Part of a small language model's weights.
Size: 4 heads of 64, MLP 1024 GELU.
Architecture: LayerNorm before each block, biases on query, key and value, tied embeddings.
Training: a variant of Muon for these matrices, 354M tokens, 10788 steps.
MLP neurons of a small language model. Each row is named by its layer, matrix (up: input weights) and neuron, and shows model dimensions 160-255. Each number is 50 + 12 x the weight over its row's rms, rounded and kept within 0 to 99.
After each neuron's rows, "fires on" lists the tokens most often at its 100 highest values on Wikipedia text that the model never trained on.

L8.up451:59 61 47 74 58 49 45 38 25 37 33 62 48 45 63 45 47 49 78 73 33 47 69 52 38 35 48 54 50 53 40 39 51 64 51 48 76 34 43 51 83 66 54 54 43 41 72 15 43 51 29 46 41 39 51 64 68 46 56 25 47 35 43 59 50 60 63 50 46 35 71 34 86 49 59 31 44 65 59 44 47 70 54 67 51 62 45 55 43 40 43 50 45 44 63 37
fires on: "1", ".", "2", " ", "ry"

L2.up240:10 65 46 45 58 50 54 58 57 39 52 28 51 62 48 53 63 47 39 47 24 38 66 55 50 77 52 31 33 48 31 69 42 56 39 59 57 56 37 46 45 57 42 52 57 45 49 59 73 51 59 37 36 47 71 53 41 67 51 67 57 31 50 38 53 54 26 57 50 44 61 48 43 63 63 37 65 46 59 41 37 46 44 60 31 41 44 48 46 52 38 46 54 65 55 59
fires on: " re", " to", "ly", "don", " Bri", " Total"

L2.up946:43 88 53 39 31 56 47 69 43 54 53 49 58 42 39 45 27 36 60 41 60 45 43 57 50 68 55 40 38 49 39 33 56 42 34 39 63 60 50 45 33 52 38 55 43 52 68 52 47 50 42 67 61 69 37 62 51 57 60 57 36 55 37 74 53 69 30 42 34 47 48 54 52 50 62 26 53 40 48 33 39 42 53 35 66 65 68 64 45 56 78 40 58 41 43 40
fires on: "port", " station", "part", " According", "According", " son"

L9.up475:65 65 42 45 49 45 43 34 48 56 16 49 47 66 57 55 44 63 51 50 50 58 54 47 54 47 35 54 56 48 39 62 51 48 63 51 57 49 45 48 61 44 63 63 51 66 38 43 62 45 55 59 54 37 51 60 54 47 72 72 52 27 50 21 48 40 56 54 67 69 56 45 35 40 53 67 55 57 61 58 57 55 44 56 48 55 61 49 76 29 60 29 52 35 31 66
fires on: ".", ")", " |", ").", ","

L3.up326:67 64 43 35 37 44 50 52 67 37 46 50 61 28 57 56 40 58 59 46 45 63 50 52 26 45 41 63 46 48 26 48 56 58 49 25 39 61 35 54 52 61 50 72 38 57 50 46 57 20 38 44 58 63 48 55 55 37 59 54 49 45 27 36 24 58 39 51 19 51 71 59 61 41 43 61 46 40 69 56 45 51 40 54 57 45 65 40 59 51 50 67 40 48 58 50
fires on: " |", " he", " they", " it", " she", " like"

L2.up766:58 50 30 43 50 53 55 57 63 42 55 53 40 36 54 71 50 54 63 57 41 58 66 42 38 45 50 52 50 35 36 56 24 79 51 52 58 64 52 57 35 38 53 42 44 56 47 34 42 41 62 51 54 56 60 49 48 29 40 60 60 48 56 31 59 34 45 85 63 55 43 43 54 50 48 49 40 48 65 55 47 50 49 24 50 31 63 39 61 61 52 45 46 57 46 68
fires on: " =", " an", " a", " An"

L6.up131:47 67 66 36 29 63 47 53 41 59 45 42 64 85 53 52 55 69 44 50 37 66 64 61 46 53 51 47 74 52 45 72 61 55 23 55 56 65 46 69 62 44 50 51 54 55 57 46 23 43 58 51 67 57 43 51 49 38 53 24 44 61 39 38 38 62 47 45 38 50 61 50 73 55 46 45 62 54 52 41 36 61 47 49 30 39 44 56 53 52 57 56 29 49 46 46
fires on: " in", " to", " her", " Chart", " February"

L10.up894:57 41 48 66 58 50 44 57 35 40 64 80 65 69 29 35 44 51 67 79 38 59 26 57 45 58 39 60 65 56 68 63 33 49 41 56 65 33 39 72 82 54 49 33 46 50 47 67 51 37 54 52 51 61 48 44 45 29 35 46 36 59 36 58 62 45 33 35 61 41 56 50 57 61 48 61 56 45 75 48 47 36 59 62 32 61 64 40 63 64 65 59 49 51 48 61
fires on: " the", ".", " The", "1", "am"

L3.up93:52 48 74 27 38 61 67 38 25 22 46 53 47 50 49 43 61 48 55 74 25 32 60 56 63 49 52 30 52 62 55 60 51 50 31 41 73 34 65 49 49 32 28 71 45 42 46 51 49 32 46 51 57 27 45 44 78 48 64 52 52 58 53 43 19 56 69 56 54 56 61 56 37 43 27 48 68 61 44 49 42 53 33 50 56 50 64 51 58 49 62 55 53 59 73 56
fires on: ".", " of", " Succeed", ":", "-", "\n"

L2.up818:46 48 36 29 33 45 46 31 76 66 42 57 48 51 54 72 41 42 51 67 44 59 34 44 49 61 61 62 71 46 31 51 42 47 63 51 60 25 38 52 56 71 59 33 43 57 41 36 63 40 43 40 70 34 26 35 65 64 30 78 64 33 48 55 51 55 69 66 50 47 36 42 42 41 59 57 39 52 52 32 27 36 54 70 67 53 38 76 69 45 41 48 65 46 33 64
fires on: ","

L10.up143:55 47 47 35 51 41 47 30 35 61 64 46 48 59 65 45 66 44 52 57 37 53 77 53 56 50 45 43 51 05 55 64 36 53 44 57 33 49 55 56 55 55 55 57 46 26 57 38 56 57 56 32 62 53 65 39 32 47 49 43 54 36 71 36 56 57 39 52 42 36 46 44 49 32 33 48 43 46 79 69 48 34 34 46 59 66 40 31 71 48 54 54 49 45 64 71
fires on: "-", " m", " /", " "

L2.up260:41 45 52 45 39 33 37 33 52 33 60 45 53 51 54 52 44 45 46 76 68 53 49 52 47 49 57 48 60 61 60 64 49 57 54 61 63 47 70 49 28 47 29 57 57 22 59 57 70 11 57 48 41 50 39 48 34 45 46 64 52 57 58 34 50 35 66 43 56 53 52 42 48 37 50 49 77 51 47 38 38 47 56 45 42 52 58 65 50 39 60 43 53 34 50 41
fires on: "s", ".", "z", "al", "1", "de"

L8.up279:43 48 45 51 33 38 48 55 55 52 66 50 61 80 60 33 58 38 52 61 58 37 46 35 54 46 54 60 54 49 66 37 40 57 42 44 56 69 69 54 54 39 41 49 58 50 49 56 42 43 26 49 39 55 30 44 37 38 46 57 52 51 23 41 28 40 25 43 64 39 57 49 61 33 29 61 64 52 73 61 65 59 41 59 62 29 29 52 57 50 45 48 31 35 56 54
fires on: "\n", "born", " ", " of", "==", " late"

L10.up1009:57 49 54 73 56 65 38 53 57 38 75 41 50 53 49 39 44 59 64 51 33 54 60 55 76 56 43 50 49 36 52 46 34 52 54 39 33 75 46 71 37 28 67 57 46 48 58 51 40 56 65 54 39 59 68 48 21 48 38 38 59 39 53 50 39 49 43 46 35 52 53 37 53 51 33 31 67 53 66 41 53 34 63 72 46 49 53 54 43 59 70 64 59 35 58 51
fires on: " ", " (", " un", "-"

L8.up665:61 71 53 50 40 33 66 61 54 38 47 40 36 74 40 20 54 29 57 69 40 46 32 67 49 65 58 66 51 45 79 41 42 55 70 54 52 54 41 61 79 41 43 55 32 57 71 63 38 50 47 67 40 36 45 56 64 57 62 52 53 56 48 61 49 44 59 55 47 36 55 60 67 51 42 35 54 33 57 56 23 48 46 47 36 52 53 62 48 44 51 45 53 38 31 62
fires on: " |", " ", "\n", "2"

L9.up109:53 53 83 58 34 41 43 51 33 17 73 35 41 58 49 26 77 44 62 54 53 39 49 55 40 42 52 47 55 54 53 47 26 41 33 72 59 67 50 55 63 61 46 30 65 66 60 36 56 30 39 31 55 59 61 41 33 55 43 56 54 69 60 52 47 55 58 46 49 65 66 48 49 63 51 33 37 49 65 55 38 48 57 56 44 62 69 35 43 69 58 29 46 61 46 65
fires on: " |", " Japanese", ",", " and", "ian", "lus"

L3.up280:36 48 41 52 58 49 66 69 47 67 39 54 52 32 38 57 63 51 68 47 47 52 61 59 48 68 18 51 49 52 39 55 37 53 32 34 49 61 39 40 38 58 39 44 42 72 60 57 48 54 56 33 51 57 37 52 56 53 55 72 46 61 45 53 53 56 40 64 45 45 53 47 40 32 83 29 64 57 45 67 45 32 35 24 49 37 46 71 58 47 44 59 48 46 58 51
fires on: " |", " ", " side", ";", ","

L6.up410:33 32 53 71 53 36 52 74 53 60 48 34 75 28 45 54 24 34 52 50 36 69 48 34 44 61 55 60 51 52 47 42 62 53 40 52 58 44 49 48 60 33 36 61 51 63 61 58 47 41 38 47 44 46 62 45 49 59 66 29 52 13 40 50 29 47 41 42 28 44 51 54 45 57 59 56 63 49 47 28 48 60 40 45 55 55 53 58 42 64 54 48 55 63 39 59
fires on: ",", "|", "2", "\n", " August"

L10.up447:62 37 51 51 68 68 63 49 41 50 55 23 57 41 54 69 43 47 35 43 55 76 42 47 50 64 42 61 63 46 44 55 58 34 44 37 72 73 56 43 57 36 45 28 67 52 59 29 45 42 29 40 66 55 46 36 71 47 52 45 35 35 58 43 54 56 62 52 45 37 47 32 65 52 52 30 42 41 58 63 61 55 56 47 66 48 52 66 63 44 59 69 56 37 35 49
fires on: ",", " in", " was", " form"

L8.up607:62 60 39 64 54 66 53 49 58 39 39 56 35 40 75 51 56 14 67 71 51 64 44 49 44 66 57 73 49 68 52 51 57 45 70 18 56 70 50 80 45 39 53 37 50 64 52 56 56 54 55 57 65 35 39 59 32 41 62 47 46 73 35 45 43 60 54 54 26 67 63 40 34 42 44 53 53 78 60 57 59 65 52 53 61 28 45 29 66 31 34 59 47 53 56 48
fires on: "s", " his", " His", " ", " her", "'"

L9.up328:35 48 42 47 60 56 61 44 52 48 54 20 52 51 37 63 67 20 56 53 48 33 68 50 63 47 63 54 39 53 51 73 50 50 43 47 69 54 29 55 23 33 47 39 43 39 66 54 48 75 62 47 51 42 43 47 50 50 52 30 53 60 50 54 39 48 56 29 50 50 64 57 22 64 68 61 54 57 59 66 58 49 42 69 46 44 60 66 55 62 40 87 44 58 48 57
fires on: "s", " data", "ly", " hand", " to"

L8.up1013:35 56 51 77 60 58 54 50 36 44 32 68 46 49 73 53 59 60 47 55 47 54 62 43 42 45 48 59 48 46 56 51 28 52 55 63 55 48 39 57 49 50 65 47 57 47 46 44 53 51 28 53 33 46 45 63 61 31 40 33 55 51 28 51 61 62 67 24 63 35 47 51 34 65 61 54 53 43 66 40 52 54 60 64 12 56 61 57 65 53 59 75 60 40 64 31
fires on: "1", "2", "'", ".", " Che"

L8.up961:43 74 54 75 46 60 60 34 62 59 45 43 74 70 78 57 47 49 59 78 58 42 65 42 46 75 36 73 42 43 63 36 56 70 53 44 51 36 50 40 64 64 43 59 54 49 50 47 42 29 33 43 46 43 41 46 48 34 49 53 42 59 18 44 53 55 71 47 33 63 38 53 41 39 40 36 58 56 69 60 56 66 40 44 46 49 49 47 31 39 43 83 53 44 46 47
fires on: "2", " ", "1"

L10.up948:53 57 38 62 45 11 37 52 38 39 54 32 49 47 59 57 57 48 47 53 54 53 41 50 51 68 45 23 35 30 77 47 62 36 39 60 65 68 58 50 48 51 73 71 51 45 50 57 38 47 60 54 54 59 35 52 56 49 46 52 54 43 50 58 37 52 48 41 41 44 51 51 56 40 33 52 30 77 51 51 53 40 42 60 56 55 47 34 40 51 23 73 64 54 53 66
fires on: " |", " The", ",", ":", " from", " –"

L9.up37:47 62 41 54 28 60 32 66 39 49 37 70 53 63 08 52 60 41 57 52 47 48 46 41 65 45 61 43 58 58 57 33 25 57 52 48 48 45 67 41 52 61 71 27 40 38 39 45 24 56 57 54 49 29 50 50 46 44 49 44 30 53 25 30 54 49 51 52 41 46 59 58 50 57 59 23 55 54 54 67 36 39 41 37 83 24 64 43 45 43 61 53 50 50 41 45
fires on: " ", " |", ".", ",", "\n", " (−"

L2.up817:48 49 47 48 61 50 35 38 59 68 49 52 63 61 59 54 65 60 36 26 49 54 42 71 48 51 25 53 39 45 56 38 43 56 45 55 41 62 52 49 46 50 42 42 41 17 47 61 54 55 64 35 63 41 37 56 56 45 58 36 50 45 59 62 53 50 41 47 55 50 53 64 54 69 60 24 62 40 74 37 46 52 46 58 53 16 42 46 63 59 36 65 54 58 29 54
fires on: ",", " and", " Company", " School", " election"

L2.up881:46 54 48 63 41 56 77 51 66 51 54 50 63 62 48 39 56 34 58 50 44 67 08 40 63 58 40 24 46 46 59 66 48 59 54 38 48 54 39 47 50 64 41 40 25 67 65 61 59 44 60 51 34 34 46 47 64 56 28 61 54 60 54 49 51 33 44 46 58 64 42 42 39 58 39 55 63 48 33 46 58 53 68 61 45 55 56 34 38 56 48 65 66 48 49 63
fires on: "\"", "s", "'"

L9.up854:51 50 61 70 33 58 38 54 31 57 59 61 71 49 47 33 71 26 39 44 47 44 57 39 60 57 39 68 40 66 57 58 62 66 60 49 50 44 63 28 41 37 51 43 60 49 46 46 46 51 66 70 59 49 49 55 52 42 21 43 47 59 57 61 47 60 46 41 72 56 63 32 56 36 21 47 69 43 54 47 40 43 44 57 51 35 63 63 60 60 52 42 46 54 62 34
fires on: "."

L10.up98:50 62 47 28 50 59 41 48 93 46 53 39 55 63 59 26 62 44 45 68 56 45 57 51 52 48 31 56 45 40 49 55 53 60 45 58 70 21 49 74 63 17 52 45 41 17 54 39 63 47 33 79 50 39 35 46 34 33 59 57 62 44 55 42 55 65 83 59 53 53 67 51 53 30 32 57 45 54 73 46 40 44 55 45 52 39 54 54 58 40 36 70 69 51 53 58
fires on: "1", "sum", "'", "ș"

L8.up700:41 52 65 62 42 38 45 56 40 58 40 56 44 40 44 51 57 49 49 38 54 32 25 68 46 33 68 68 47 46 52 60 60 49 57 43 55 55 31 49 43 49 48 57 62 55 34 45 56 60 39 52 25 61 65 59 34 54 51 35 48 47 43 68 37 70 38 37 55 52 45 59 27 29 36 49 64 59 64 45 44 68 60 41 58 46 39 47 56 54 54 76 44 56 34 56
fires on: "s", "te", " \"", "pe", " ", " album"

L3.up167:55 48 48 31 42 37 56 45 53 46 46 34 36 21 47 52 70 51 57 41 68 76 64 40 47 47 31 52 42 33 41 61 48 56 28 52 59 69 41 48 52 57 47 63 38 44 58 68 52 34 51 53 63 69 44 54 40 39 48 67 59 44 33 33 53 42 41 54 32 62 43 58 44 18 46 46 63 50 54 48 49 43 34 24 60 52 61 51 49 46 34 66 52 34 35 68
fires on: " |", " ", "4"

L3.up218:54 35 55 60 46 63 59 41 71 48 55 48 48 73 35 65 73 60 44 29 38 38 45 35 57 58 63 41 50 63 49 55 60 65 72 26 44 35 37 61 46 29 58 57 51 56 42 39 68 46 57 38 59 39 61 51 33 31 76 59 60 74 47 48 32 53 47 45 46 19 49 39 43 33 65 40 57 57 58 49 65 41 63 60 48 48 30 59 22 45 34 36 47 42 47 46
fires on: " |", " ", " used", " held"

L2.up323:45 51 53 31 49 59 37 42 48 79 25 55 64 38 66 58 35 43 30 58 41 61 46 69 23 63 45 64 54 57 32 57 53 44 36 46 62 45 57 40 55 63 40 35 55 20 59 54 57 47 50 40 59 52 54 59 68 56 52 37 40 28 36 45 36 50 48 40 49 45 45 60 42 70 63 45 43 33 42 40 54 58 56 46 49 45 39 57 65 51 62 51 45 35 40 64
fires on: ",", ";"

L6.up754:63 48 47 48 50 51 35 37 41 40 56 52 47 42 46 47 41 53 43 33 72 51 49 59 44 36 46 43 56 57 42 58 47 52 49 64 56 48 69 74 48 37 59 55 73 53 57 47 60 33 42 66 36 68 39 44 60 48 58 36 40 62 79 34 45 50 61 64 76 30 62 55 69 47 27 48 54 53 37 27 42 57 30 45 56 56 36 68 58 69 59 64 56 57 38 54
fires on: "\n"

L10.up258:33 57 48 34 38 53 55 52 54 51 42 51 60 64 70 63 46 47 50 48 61 37 47 47 64 35 51 52 65 44 43 57 50 66 64 30 59 65 42 51 37 61 51 46 58 52 45 53 44 43 39 63 37 54 54 55 46 37 38 43 46 23 60 31 39 58 48 32 51 56 43 69 36 43 29 48 49 61 59 63 42 65 41 53 57 67 38 54 60 35 63 65 41 55 40 59
fires on: " ", " \"", " ("

L8.up389:64 29 41 44 68 42 40 42 54 40 62 39 50 43 62 41 47 43 49 39 41 35 63 64 36 48 62 52 52 42 46 59 51 41 45 63 39 51 42 33 47 28 53 66 57 47 38 59 53 49 64 63 47 51 40 55 43 54 62 35 79 53 52 34 59 53 30 68 27 48 54 50 36 52 59 39 39 74 49 36 48 29 45 62 28 42 42 55 53 50 50 53 59 59 53 50
fires on: " ", "–", " to", " from", "1", " in"

L6.up749:60 60 34 57 52 47 31 50 38 36 54 42 50 44 36 48 48 49 67 57 60 45 40 53 47 58 37 53 62 37 39 50 33 49 58 59 63 43 57 48 66 47 28 44 34 65 55 53 53 40 32 56 41 42 30 29 58 41 66 63 64 56 48 41 57 65 46 56 66 65 66 27 63 57 33 41 52 51 66 54 21 56 50 69 44 42 51 44 56 32 65 36 39 57 32 48
fires on: " ", " the", " some", " |", "s", "1"

L9.up926:45 53 40 41 43 68 27 35 48 52 58 26 44 34 69 33 41 42 60 42 50 45 55 38 32 39 50 69 63 37 50 54 56 51 61 11 39 55 82 32 35 61 45 58 59 61 51 46 67 45 45 57 55 53 58 53 44 58 51 67 50 42 28 22 53 55 58 61 45 41 60 20 70 54 49 54 68 48 77 48 68 37 47 60 52 42 47 61 59 44 48 54 57 43 74 56
fires on: ".", " "

L9.up957:47 39 33 36 32 44 31 47 40 49 56 49 58 43 49 35 66 42 48 53 49 29 66 55 24 57 46 39 35 59 42 28 58 44 55 48 57 35 58 35 46 44 52 59 36 66 50 29 43 44 73 60 53 61 53 68 63 64 49 22 47 48 66 33 53 58 48 38 64 53 53 38 48 35 40 21 71 47 53 34 52 58 71 31 67 56 63 61 61 40 51 53 56 47 61 41
fires on: "s", " members", " positions", " representative"

L8.up910:37 58 37 76 45 32 57 35 39 64 30 60 67 48 32 54 62 66 41 51 53 56 37 54 50 52 39 68 61 52 40 60 63 40 52 43 48 49 32 51 37 64 33 55 41 34 56 59 51 55 34 68 31 52 56 44 43 56 69 85 58 35 64 49 41 50 51 46 26 51 58 38 50 42 76 48 44 44 62 63 45 65 41 32 47 33 77 68 64 36 60 47 64 45 56 66
fires on: " re", ",", " |", "0"

L3.up446:66 38 34 36 38 41 43 77 52 59 44 70 77 59 36 36 69 36 44 61 29 44 48 38 37 64 64 36 36 42 41 58 69 45 47 53 59 41 38 55 40 50 66 61 36 50 79 54 70 26 50 57 46 60 48 64 54 36 55 22 48 77 62 49 53 31 41 52 54 46 49 37 53 41 59 38 52 26 51 46 40 62 63 38 58 46 45 48 50 61 62 73 52 43 32 48
fires on: "s", "rs"

L9.up891:58 60 44 56 45 58 48 47 60 52 55 42 26 35 49 57 62 55 61 56 44 49 36 43 58 56 64 53 52 60 40 46 53 41 62 31 57 34 63 37 34 48 57 41 71 54 49 47 63 56 64 47 47 37 52 38 31 58 52 99 44 51 51 53 40 28 49 41 48 60 48 38 56 41 40 37 48 57 54 44 78 57 55 52 64 43 58 69 46 52 43 47 51 62 47 42
fires on: " ", " re"

L2.up411:42 38 64 39 44 34 57 78 54 39 43 41 35 51 36 44 64 41 61 56 35 47 22 70 50 58 64 41 85 50 44 43 37 60 45 24 42 40 55 37 63 30 37 52 58 56 54 34 68 40 54 31 56 32 63 47 45 53 42 46 45 44 74 52 68 28 49 37 48 68 57 60 69 47 61 30 39 56 51 40 35 57 29 54 34 44 46 72 69 44 52 76 61 41 51 64
fires on: " as", " place", ")", "ent", " by", "and"

L8.up710:56 66 55 44 55 48 40 65 59 32 39 40 46 43 30 74 41 35 47 37 65 66 60 63 39 46 69 72 57 62 47 42 33 46 81 54 32 49 54 52 62 32 44 42 41 64 82 42 63 56 48 40 46 36 34 35 57 40 54 23 33 64 31 51 45 66 33 36 56 86 57 48 55 52 54 52 55 63 56 51 36 50 59 49 51 45 54 55 31 64 58 41 61 31 49 29
fires on: " ", "y", "s", "to", "o"

L2.up113:30 48 52 54 54 48 61 43 85 32 52 59 43 40 58 52 43 18 50 60 52 43 24 52 47 59 40 34 48 44 57 51 25 61 54 33 38 60 48 55 37 54 54 36 50 57 52 49 55 71 29 46 26 54 26 45 36 73 52 31 51 26 44 42 43 52 26 65 58 59 46 62 62 59 49 48 43 49 66 50 39 55 45 57 43 56 47 35 39 53 51 65 41 38 39 40
fires on: "\"", "ek", "man", "sen", "a"

L2.up224:46 30 50 31 45 57 46 66 48 39 66 49 36 50 41 53 49 44 50 35 41 38 76 35 53 52 35 43 38 47 38 48 40 58 45 44 51 42 54 28 40 40 38 59 58 41 36 54 44 54 51 50 47 36 29 54 48 39 65 51 53 70 48 51 57 59 50 55 58 63 40 47 63 65 41 64 70 53 45 50 36 36 42 70 52 35 51 58 54 42 47 53 62 55 55 64
fires on: ":", " to", "\n", " from", " is"

L9.up457:46 45 59 56 60 44 49 53 73 57 39 39 70 46 53 31 51 57 85 74 49 64 49 40 70 77 46 65 30 40 47 54 41 46 68 44 37 53 50 37 46 43 62 51 60 39 53 28 45 52 57 46 46 59 37 25 36 46 39 65 41 54 54 52 55 54 62 40 34 49 59 34 41 24 44 71 51 44 59 68 61 46 59 68 67 58 48 62 39 53 71 61 77 44 41 67
fires on: " (", "'", " \"", "-", " "

L10.up171:76 47 64 62 57 41 15 46 49 56 59 50 59 56 44 31 67 65 49 58 44 36 33 47 64 48 26 53 67 37 57 42 33 43 57 32 38 47 37 19 63 48 49 67 43 53 31 67 54 46 72 55 73 53 56 29 62 34 57 64 34 46 58 46 40 72 41 43 49 42 89 38 54 46 47 35 56 40 67 47 48 56 57 47 43 34 52 46 52 47 64 56 59 50 51 45
fires on: "1", "2", " ", "|", "7", "4"

L6.up488:58 48 55 71 47 82 67 33 71 48 27 54 43 46 27 62 54 42 53 40 70 36 44 42 35 37 30 44 72 40 64 42 64 63 62 31 62 38 62 54 55 55 30 28 64 60 51 29 53 48 54 50 26 58 73 46 68 48 33 51 49 59 56 48 57 39 55 51 55 37 66 35 41 70 40 33 58 55 48 40 46 50 45 50 40 72 39 55 49 58 51 70 68 52 40 56
fires on: "\"", ".\"", "\".", "\n"

L9.up192:63 48 75 54 54 60 47 43 56 49 32 54 61 45 33 44 59 55 34 42 44 54 66 46 63 64 41 61 42 33 66 47 43 39 43 24 38 28 52 18 22 51 23 45 47 55 66 47 44 67 42 48 34 66 51 53 55 45 46 55 43 73 39 22 58 48 50 33 56 60 73 19 44 43 24 61 60 38 45 44 51 52 30 51 74 60 55 64 46 58 52 50 40 53 65 62
fires on: ".", "\n"

L10.up418:57 58 57 51 28 58 63 56 32 69 30 53 62 54 46 26 46 67 71 47 30 45 51 46 66 33 61 48 56 41 52 28 36 58 61 03 44 24 51 46 60 58 55 56 41 59 62 34 41 72 31 76 46 37 47 30 44 43 60 39 52 47 45 80 46 61 56 46 57 65 55 50 51 55 51 44 40 32 59 70 67 51 39 48 60 31 60 53 67 41 45 56 52 43 56 48
fires on: " p", ".", "==", " ", " Pos"

L2.up822:54 35 59 56 43 39 66 48 51 25 44 51 51 35 49 67 51 72 27 30 48 43 50 39 52 51 49 49 42 42 41 50 55 56 35 48 55 67 45 50 56 61 63 51 38 56 51 29 63 33 57 56 41 55 74 47 63 42 65 69 62 29 42 19 45 56 44 40 44 64 64 46 61 33 41 52 75 57 76 46 41 62 44 42 44 57 43 52 50 32 39 54 48 70 65 63
fires on: " |", "\n", ".", " There"

L6.up530:32 47 26 42 37 35 36 81 35 57 59 62 71 30 70 64 34 43 48 55 36 49 43 43 70 56 32 54 41 32 59 35 32 72 48 40 46 36 77 45 36 58 57 61 56 31 42 74 64 59 58 44 50 38 60 59 33 38 61 56 61 51 27 36 55 44 88 47 57 52 39 29 60 42 43 56 34 52 53 46 51 53 48 65 55 37 63 48 44 44 53 29 46 52 58 57
fires on: "\n", "2", "°", ":", "s"

L10.up357:59 73 15 52 55 56 42 61 47 41 43 73 55 50 35 54 59 41 53 56 48 52 64 66 46 76 51 56 38 46 45 43 46 38 56 45 51 56 50 65 48 54 46 45 51 49 51 56 78 44 56 45 37 62 59 59 38 82 45 64 58 40 37 69 59 46 57 41 55 50 60 55 55 51 38 39 28 49 63 38 49 71 60 49 35 47 52 20 43 72 53 49 45 50 41 63
fires on: " South", " North", " San", " north", " south"

L8.up175:65 62 36 56 63 54 59 33 52 48 34 48 75 54 54 43 54 55 56 49 68 53 52 59 51 39 58 41 49 54 50 36 45 49 88 58 63 74 57 57 35 47 40 54 38 49 67 56 50 29 48 66 53 41 40 40 55 46 57 51 55 69 88 36 39 39 60 40 61 42 37 47 55 43 61 44 64 39 69 40 42 70 32 51 38 38 63 51 69 33 43 43 36 43 58 42
fires on: "9", "1", ".", "0", "8"

L9.up283:46 39 36 57 72 41 68 59 40 52 59 46 41 46 64 70 53 27 57 48 32 48 30 59 44 59 70 32 59 37 43 54 38 35 48 47 47 71 74 49 69 35 61 60 47 41 72 59 58 54 55 62 43 21 63 30 54 47 51 29 38 36 72 62 23 66 64 71 50 55 61 47 64 57 49 60 53 28 59 39 61 48 42 27 68 49 68 51 62 56 51 49 50 57 38 58
fires on: " is", ",", " was", "),", " –"

L6.up588:51 44 59 51 28 41 48 20 32 48 65 67 34 46 45 42 52 38 51 67 57 52 38 46 50 45 61 50 35 44 39 55 70 45 68 60 54 64 38 32 52 64 54 44 69 46 47 34 25 48 72 26 57 61 57 39 60 40 47 30 49 34 63 48 50 74 62 43 64 35 43 53 50 34 61 65 47 62 39 54 38 59 78 40 44 42 57 37 48 47 66 70 39 50 68 48
fires on: " on", " On", "On", "cre", ",", "il"

L3.up996:53 42 56 39 55 23 54 43 44 48 43 38 32 33 50 30 70 56 68 45 65 49 42 53 22 47 45 41 63 41 54 46 52 79 55 65 52 61 37 45 45 67 40 41 59 45 69 34 67 21 36 50 51 44 38 67 46 46 50 61 84 49 28 29 61 48 49 50 38 58 55 54 48 40 61 48 57 59 48 53 38 36 34 41 53 40 70 55 53 63 39 46 45 50 40 56
fires on: " |", "ist", "ive", " total", " is", ","

L8.up696:55 55 57 34 42 26 42 65 47 48 38 56 47 16 49 68 40 59 52 49 27 41 62 53 42 66 38 35 35 43 55 59 23 39 46 53 56 57 26 40 48 67 51 64 41 49 47 46 41 46 33 70 37 56 49 39 32 76 66 47 54 74 34 64 81 36 57 34 43 52 55 48 69 62 38 56 36 49 64 46 55 75 69 47 64 35 55 45 27 59 61 51 58 56 36 32
fires on: " New", " South", " North", " United", " George", "South"